{
  "num_key_value_heads": 2,
  "head_dim": 96,
  "bias": "none",
  "init_std_o": 0.00438,
  "final_lr_fraction": 0.1,
  "batch_tokens": [32768, 65536],
  "dataset": "wikipedia_en"
}
MLP neurons of a small language model. Each row is named by its layer, matrix (gate and up: input weights; down: output weights) and neuron, and shows model dimensions 0-191. Each number is 500 + 50 x the weight over its row's rms, rounded and kept within 0 to 999. Numbers have three digits each. A neuron's up and down rows have the sign that makes its largest values positive.
A block is one neuron, or neurons of one layer that tend to fire together. After each block is what it responds to, as a language model described it from the Wikipedia text at the highest values.

L2.gate40:551451512505396435503514492506507517532517511610592557509510502486536508458382540528433467477490579551500521490479566536599518474495548479506420489532607674569462493463564539548507538471515503432479506469412485510550486595524437595522533425487549538507475532579545541498468528421541492538476477461575444549464518523454489435523429503460426483527474529430435549438599487509487432544430451490494587432454569460413497516441539467546514384547479423500513518400495491432441472535482516443596514570387569477511613527564466469498480481470583459531488472490487457500479475444476573472
L2.up40:549382404475537534536498432473553570529493476580575500488504506531539487486491504513520518469463495547521544531529484428564478513493468543525454443543503618442500556443547507585574530475537460404507552526454498386505535524562449632542482450429590436555462521515515392462534582527453573469488441460557534563532575491543487414451517510505479417535504567424436564450512449361483462506414391491478561550522520513556516518539519473426436424544438445485491502535539526534483452439484505455507509516464543456571550554588431550419449489562526510472567490452488442477552442432500570421
L2.down40:543481436461473461560436453437490464523482535463507403535429482473408502565531463542485502465529572586428528461506517522478522497506527506420534484522515609497483367513600503493532466543447533514568434588405497461521487438437373497506568517473468472357452510496483464508515528477564524532530546550500526648529487505430417535499433479440473473598514450503455508521516554573447486469486549481483563536450497483528558464526463575490525580542471564511437500593477527550444577562557564540564621437514479478462536497536520371427517547590464499460416489509460552421481480519465564483
L2.gate157:494496472555540403425507557459459531477478582543536505545515572540480523469505482586509471559540548490494442570496621529500542497549456511525457501524513457484593491477554534524584515513504450461575460468484485378576523452543435468494515425475479492539380465635489438399424567526480520495503541527572572537459542502522476547438477510574558486451553485492430504546581557496453501385476570462474532476575498485541579551454379554428505493553506564541500469490466480598504436522537441485525535402531500383404404491511507461493457520516499428488426541527551455516469426414581537443
L2.up157:480466512497478486503508557493414487559469601608432520487483583516577496486514595524548485458433479463527470491544594506508493525542599484552508543438511437475413455462523561571445448530557538547480549489424442542540498562524545521498509485393448550565435478532551473447463557507519487505530493486439500412455521363404496581513573526526595609482521481444475407593490442439391432503490572476438526519456552469482477488441484464497523445523563525534548524542452482524495503478445471442482528419579512529565497501420436481524458519515509504589367558583538489506521586380534457538
L2.down157:542511499493440473494520436492440489500563455558471483607477480425531462564437522419412480434449537538505566418531444461544486552500406589550492569395432553562457512457475441446612436530475442482498534609528564485585504555404560479547510570549468450491459470478535502552547508469583486513526502488507427495526492505619481548546411438455471526516485395582454550448487485499437496485521410504455494538428643548481549436493492480559535540538503495501532445511474530421553528566515494564545460568492479425552559571516524497460503517519367479555404456494451515528499517487405552524
L2.gate206:475402439594532530497535571568443531535478511532445381570508571506519458595546487548468498560464546478495478457540518508505490556477575529618504531544472603558507500519481559499397484475447534532452425556433541529581536520500462480529525471390493508526478542476537414452484462433579519539518470485471453508497464483535483438428417457446482520486542552466558400621559454535376506520517463532497500414486544528580496501483571466443499523537441454553459563506529493400543405427584476549481514488481508537512435483489450431515425571526458411476516453451599582422569447573540464507
L2.up206:484514530475456440497469450445504522578416502513504613425443510470482437502498535592542510547545436497458521542456474469488517588508434531468432503420517439554559532517475456529574486557455493422509497516533515505488498478324508568496560405528506527549481569500486465469449461461466476494510568440522519557478508492519627518536545508608519501504415578504436556541513541504454490479459488414515572361357495503459574547500549385528439497512536528414558511488441485486454471575537446445501462443582542509476513465652488461539531495498457533554452433512552479498519496450545620441
L2.down206:566453477438499540507542477516571458484505559442504462471445532394447488515457523538661453500570519524483444518422436595566536571530508506456464602505529541562451507415441454405492550504445583467499516576493482584520472485504547545514420522469442466527472519432520613556461509419575437533499556512497450578416464447444530483419454551444440519513476543358572511562567560493461551530477511411459470444464498527482451438538495447510542557603557540437441451502544489477442529487517470470440500407509484542538541515534439520576452550483491465524537422539486620471566563503474523524
L2.gate373:500480570475514535521518552534529513475537565573502504580500539476488486562486447444530448531474525519452492424558500485456457452427460509489436523450527597483517512459458522400511593536540535504525569438487486559577428494467470483500542484486531467576439414540503535557558559438542574472611434461541511498469536475511485466557518492454578510406464473446530474513450469473481473397502461417411551476509531537482543434549543503414427377643395525425466541508553471351525446379419474507510504520547604494574547534539412494447497580544514520502435497480610538551452502523502520507
L2.up373:590525519440464536516534574489451442423435516610512485464513500514456457478513438512507413512492500516389439440476514502509477456465402514528470447551523452519514609432411478560568594534538511438521426503368592440545427447462395569494553514523549477532529563501481478503527498442489546453534582466580488463529522473534503504489506545482571558484537483447553513500461484528410485445524398482466620540517544473478540520529500493427481427612493395422497571510525450442479467493466527485527527458472557567573575523554403556532529562515512570488364473554539551514467416536469503444
L2.down373:532526562495595542530429476454455515458423563456517554572562578481433447449505524506529468483443457594464592484512472516394543545532452451455486527404607466484560433422575442440596489550447497528411472603542507549483435501463456449532539512489503451507544488524526660494514497451420537487548474461504477468537527561549503470445527523434479577436479456463406426521407528469556553447465533522438443463488527570489469586440463544545514508535488497454455479483495622445509483573498522529537550464484512582491543471501460477511540561512553443587537510609565546449448488445471442402
Responds to: Opening == or === wiki heading markers after a blank line, before titles like Early life, Education, Track listing; weakly also closing == markers and word pieces.

L11.gate54:501480498508623497444548537567559414477481633532535556538566445444567417471511466482549516540508535482482493447487453483412463598567536519507449456547524420497535512441549529529480514549425516475487514644507554578407507499449531503422514413533459506469482494566530378455437433497490479448455547555514466481475501490500463488547524550560431477474443532498617448434564453565389488455464485515555506500531432453537469527573447482509328465405494509497547561473550529514531484496531483584473557508504480473472438420540498544454466447505449520510445559527402548580425518457528549565
L11.up54:463527449585563525475568540425431444567514504472545425404524497531445497424503548503498451487467555468429501442503448539553461462509618562579516465475418386578469507541435415518549521497498531462422483474606478562507512627509441604498525567452454583509482531431420506429515533421482457558546523513587466465490484452510493518544490472473525408493545435477474610501524514616544469508478491508463492467506521464443522475604469547529487588464531453456520503499417553559498573602506555484366446554536521401540523443522451525439470487502387484528526515548491519532515520503561464497
L11.down54:523544509456425506510449422552524464430486449423498472478503600500641434551504490471454509640586555534543546478561533416455583420477458537492518538495590559517484566524500530547445435473585496551468526560437423434530428422463576565522559500436500440430404456542530519443438494434447510449514461515520496577504504456511527521472507566448455499503495473525520522457455566576526496454499422467432463470600546494524611429442564503446509502500565474503584517423547520471571472530540476457490503415475535525439514511425491505515593549427544517511492393561474532496500563468595533417
L11.gate62:484500500515532466514541523506490564499553486502441510535466556467515518542570508518453456625623482582521445419493514479426446607462455522519490517447437534518444504485518451491424472525446511414561561498465565543527421517421392485511400536585548474538469531354427512554543528495526428471484511528527473483514577418571500490471577569530494460556521447399538527407519489526463497477554464506429514519586489574406517520501447543533525538507430555532519484558659506454459423478405460513531542483530443582505502487469454540434520469542489485627451503445498498481440604497475440563
L11.up62:559541483520491457590513444538530458531482529462551420527546426502493564525500466539537509450420539461510457524506506612460563532454603562472446433513423455510509538446417526484487466436495501469424515575477578534526449485473544440525416488526474547506556451581554507513481473567452458521530516543543523513429499537504567480476494612533299572424416531544414410583527474523504578493560501420533518515612461549524458403494537604594446550514538545549548489447539461519405383478444455512516527422496514540471412468494507488508516522516475456547494463452482513497403556497517475533
L11.down62:507543452585471450547516427465476427507524504410560521551642503591451512544483485442559517454509450375455497547578435564582502560569458533466434459478525443481515425539489436464532563461422491509501497459595495611551431420549521499531501536459477539474483529593403558507462563547603495507444535495499559456569498484566518493464458541514551540492451383393589467459460555395561509524543520454540471505511526401506524488473611504518539485496456509492517533451512487494488524507460457457460526497526509541589526530477515558509481543507499403378476487412515476418511461540594459427
L11.gate87:506501450530486453562513553438498476569525515561448591547514526559523519469481582436477448522605551404556464404489532462511451497554557465472448516472574525458493536499503421489409532476541439573461540412483491507552568530483448519463502467442514468471368596507438494495560520492463495513473415523495481506387458506436489391524559507440545634561523540527544474611519473551550493464497575494511524510585558540468539465619539482536468588415469499434570557543459501445495467498500564417490417590463466501498461379466448528418514536585515494460574451486480511469470532521550410482
L11.up87:497556472529425400527527500455423423488528575505462473496535489477454570374465477515462521488561497432536451479453545590468449454534544561507469508467487540460554520520535418552620508501639491488497558639505527496542467490589397428454493460513502444486514495424485614571490524520530463450454502549610540513525560462517420546503568533579520519567589493541601437473543444553434493470478501451505445493462486371490456539540447500477449431486480465543534506524515454476561463449494550458517585497505628511456380560524509447514515487438450496450555520485465499476513571435419471514
L11.down87:495471478496537441523455457481445405471527456380485544483474507566542536550490397556586436492540490480517518530559501492513471504537423450464417532515514508511501378540502447523480539481516602396508497427425423489540527477408577448464483481490480486434489584535460570475530488508451506454581562446461371538494487531511529568498606574608533478473469496466504494600510473475534518450514481469435566518567583461565401490539567511534528547463545503577586431609464452503480494458434492486402523510527520578444602532523458460512449536529403485545446576551495603558481539437506493525
L11.gate209:472529477447497468595488506471500479417458477530469471535511612502516535504600575526534509473443591484443453451525487478520476545532498500537476461490520548479530532565520474466373407496537468546557524606516507577555524491355607516440471527425402487583431518478499514411417535565499417524427411514429490455518504424543527456470512470518489501506562393525452500534536500532524469540592559579481423501547567502527551505523476474535493510335550508494578520470534482457432411531448540518489389358496505485485458508449569461540545542527547506527527487566500423535566502468523553531
L11.up209:592511484492523474550490506523458451495505500496506491506493525544464522433494456493560587511519528454441439418557499494495479465512439591497491500551587410641452447462467487502539490459517501476469569457535498542402518420503485501469460476583408491580587505527506465434532567466535424509539418612366501536537623524582446445513474493415441533488407535441488535419500500458439576501587494490534596471465432570455472484480577549551511493451450531532468490535512402454421523473575579538503563479521472453582396531499452483516538521466523474462551604487581511546425539417529478455
L11.down209:496511584483451524475481501505517556451525528465571492420545518542497483424559470409508529440483584440530518444411582536484473552564506516460498457566502547585579491386388405480564409551533549513395445518550521582464560448624460373487547392513492514525511470542516565518475546474386468503501497569541569423462540480474524515504483532494512432567572494549471423529561473514514531472451488511550476517446457505574515513503456487470490391446498529466468452538506550514478479446535620521454445484460468526513599411494492429541618481571483455500543529533520415453565419518533508523
Responds to: Commas and prepositions (in, at, to, the) where a place name should come next, e.g. born in Dallas, Texas; located in Long Beach.

L5.gate212:532455541577522578496551445544551399430511565596515529542516557511421477515483455526462448435492480489521454442463496583517588491543409432526472498385468538510508544546590448439565573453394570456444473548523494458524529514502466508456445521553512588542530606444583610494546449495494510550533534542524466495473476599449538452521509461543432572623482495469540525574528506470500542499438464533500447544514475525504522541527410467458457415395492538414456529507532496502511510656514505491501454570451574506365557526480442476485595516498530451436493497431443460509481460482434550509
L5.up212:584519512596509439467561516529480534555474423493509408506518425549507532533501436447530442408530619534545510535561523594501522547607473566484471549488525552542530514493530491521549492465461434369456571471526466563550445538505447524420549482483538572485533516441585554520555546529483468549474417418528448550430488589460487486393575507506463542511466531517496462515579462530590517505444616467488501557569584464408571545548492532519521402401471428549521543575504446535436534526447551394421546509473523508491519471504421495442558491521524544507431471473421488494433442459485534434
L5.down212:471503502470469593449505551571465562558516456532520499439546505551473429562500451526462462561511433431471573442372444598519453498442542497563436500442459550433529537455515500458440452492570475466475537539538559575557617542529465456464438393505518594544481470482459496532537563516563603507411484469494473514487505629430482538520552549518395455521460558534456573443556419530551478478491518455462525447470468542575458462486520450520442403621568472539538479566468458362519527482443548464486377482458554476510461507510458476466540529519448548536457467504552524551541541481468546580
Responds to: Closing == or === of section headings, and line breaks ending table rows in wiki markup, e.g. "==Awards==", "|---|---|" rows; also the word piece "ate/ates".

L5.gate157:484401399522496500426392453442511545478491482642527535423482512465538379524482541469492594493501489424487498510448540461522524460488468470520457529527489540455480440503529496510480656453468499461342529515496487496573560477544486425450545399524504554635591444554559493518479576469516468492485511454497492557495563509451543445536527461591458504534498517507535518488533512509456591418457482447538496486537425448536454500550530607509567444483520533651495509428456535571530399582387508482528561558485513510550444466540478469489441527584500538479531526484534479441565495495468475460
L5.up157:456517478512483474382435514471453494520507476578461408557474435466476487415546484552502451522519476524368457493466527509510489424512474536496501412586532491522506409608476528509511501407548544574482537501453534556556482497492569499548552494485485521453494507557472513466495499532569517525512561543524514484607541530324429507538530600464461550414602412544500478452511410504501431498444443492534512381518487544515491456561623539539513507511519556485578570551465481492502459510414547472467488386461428484492464467459535526504395511582562595456561535563506564459496506544604491555
L5.down157:607464561439499484508517548461485576476482503572439461519432517469612570465479463487467575520542452519467539622597501521499551421537548529484468506525523468550530552410548577573513525561471462533521494444476431556514447518515514492459424530521523492544508508508390498569481551475464437529566463497501523434579562492453480418481477532474407483528421403573483541572457476541499472500509473447341566464460585546557516472610536554538377463444481419524434494507489484458542452503456515598493469515593421474520525516513527536450646466496512428496426495523449419440478485544504489467
Responds to: Commas right after a completed noun phrase or name (Mantua, Maine, mortgage insurance), plus markdown table separator rows like |---|---| under headers.

L11.gate49:530542510533575504547582399477493503552529478587511505537460559449492473522528442543471522369552492466489421413455459440570507459445433476565495498574448469542542577516561493498493503484590548581501571509425476536537498493472537567500514577533426486544444535559492531435467401556481556561566501520584497538530498545613483430480475478463360472522485530493516474496441600455466453527516400514483566513552486466498495520533573499531404472546430476421448473457473425520588460445561541551506540511431451457560487473513485517515485540380401519611422533425433443528483543457454431484
L11.up49:430549505496556459470445424561543465578482512560612548377470504558507519387512479512481495394492478489478477493459480584570628487505458563469549460530407485583502573483454562425433472462554478574562524505504396510513528541556500525552494597562510516499476593481537457449542436460548467515399495488475499423491529655482530442489492465476509506520453451445481412464477566503464469460515448551485545457564438589522452468514502541522480491482466410537529522518555497468472624455536516566429559504641568510362463492506480513506478466552495578514460548462485456522471484452473503494
L11.down49:441518565475524440498484506473504525575567453462489458403465465560517588538552409559569496576517526453621533494452457505452527572450541499484490476487398505531437528543411506473516536445495515558433491541489516488523468543408504584525397533512510484443653494439539627563536464451521615438436456457525416483467375490441602501480493517448498468489409503518530565554430514631387491484476479436552479475484402526467605480457529532514549514496528519547526515544572468479440490520503477528478446465478518420490426540456496610451466538531457490542499491564530479534491518527553514542
L11.gate60:485488483488494547483479516395489449383532463585517411540461528550509538414490432556508399554522550500485521448473521472502500461578615583521435474495495500576444511560526433503431443616551493502590463618412486476596426547439492565532552559573563516566408425513488460413516509478569574510476469452483399558541455450442501482556492517493496519528461497492451384476596521512564413511533462575471453468488489516508398576561509531450576490577443523478481492551491476409575589558474461526415495501471552507442522513444521498436476522494447470503533554428510522503520482473444525498
L11.up60:520429459506423523388470501504627540503534537525614412520559459460525495490562473594512466501472560531563496489539499490443490492542513562416464526522541608501457472553535465479483543512524518447499494565425497562550437588513570502537520529530476577579453402490555484385523412378471460552521471439533501502434452447508450501403410460555458484572445573612523449562547534510532544450517486480450481557489487450509451530501415414452429542595533492485524591540452420506536523521577568541469537494489495465528519532470490535455517437496425525527544512462393558484504530498390546430
L11.down60:514544485587479505488494480525520474454580476527479530583512548460496487572614431464491512469556438467475471486561512599496542451507466478483441456430537532456448588442547481522560575432510480558548482537544434514442514451408480448496521456488490553493524594533394418547488475517505516420552447614471466424533473476414594491492577494433558472527578509533578541537516465491391466559585470508456479509426480465454533541574444577519503442490510513480370517513631553454440477429521444470454567491551512558533442419458497577465474520476523437595526518431576475594509445548476484440
L11.gate109:520629447507479407586661566480545520494517546521559477570529485555475553438516482542381464508440527514456573481528515553486515551494531486505500609520528484517378416535408491416524538476461509410500507421467509549528490477512557496493539527562511495530358521566504491489624421488499520508498493398566559559433463541536485433434537558424463521512515531589512479522452526504487499483593514438547506409541475470527516465501526505412532533506529578514338435543461474489560490548515409498471447469465454530455459506465438468444519468579587527509496521510508422456505533500425524522
L11.up109:568502609538480517547551492523496583575414563554588463534551442474467560556538443549587532430557455474511540447533530526471519458478505566539481468525435510442536491481461587510455551579511566492481511586477448522487456435445437503569473485468510525400391494486515436481509517427508464525553499497431515516443445534498487553545456540448558523548499547494421400425488469507514484387428479592478526473532529557510491472421571402489584529564548561487478489490531510413398525468566513504482529463426524501496530525546467500485518599493565543490300515525437421466572483454448414482
L11.down109:467453643546542565542474487569519496548438501548524505442463513550414488502476476594433479496529404529576491479545475532498537467494546485452526518411474492519462592505483459466487475407510525544503512481454569466443421516295503603444466528463587506528526454521500508515483506453545509489521453558564475473491482487599527499547400493526454533510553433494503482502490495500542459463528499480453521462570540488435590544539503484607578496363471541439551472464590439475510412485537469527451517536419512519433501470589482513434483469499458652498467560441551500584474571578430439492
L11.gate214:485508548471544549543513506493573445419430526491545409529468479449556413489493498535557566506555580546456478500582565530470573446424408510454484491539547458463517513522478523438495420533522573423530508589482512539456422552502450509579486472531552498646500435544511458430526456486543499515491466509525661540448573517509405453564609499400534513504525441566504458493499501545524481406475494470462484448477460588476466490506468560464569520431512465448484402527459461563523464532447452477531580382520435463427508499498485489543517494621423462562532581449524544514531587416450483546
L11.up214:567483517530558514475501473594510537484456518477595431447505542410594583470432450481438428395463473478496485563498576498527545554557515518410505475524530527516505517541441422437471487500535490524588455645454493529456498547532427498506499591489433485565472507463473527456528508556468449453516463506493530501480539493518573513442466573462578445410489492442542510505524490467482444473556476436493507495593537485587353462428513593434478561522483481595495545564395575445451569502680550511468494495500438484485449426495532527481542467487566455551450601521515464429486497471525462571
L11.down214:495455451519439438585479491481568386479516595445561461622476475473511432498563482513460473503514444581582566539589468590480434474494468451588497470506503521568453546561447494513424536451400532426451495450567539506499469607523529591507492566462523498452490494577549530394389547540582559487519612426484472547422465504510586474487456517468500555568456471464477535529447481478471514622462479467555541521494454519450489415588524504413446476523511553463476464487516507493547496445469412484462531523533457499559558525524458417428552482495475558440445569496462523488568567566416523445
Responds to: The last token of a section heading or infobox field name, just before the colon or line break, e.g. closing == after Career, Author-ity, Dens-ity, Webs-ite.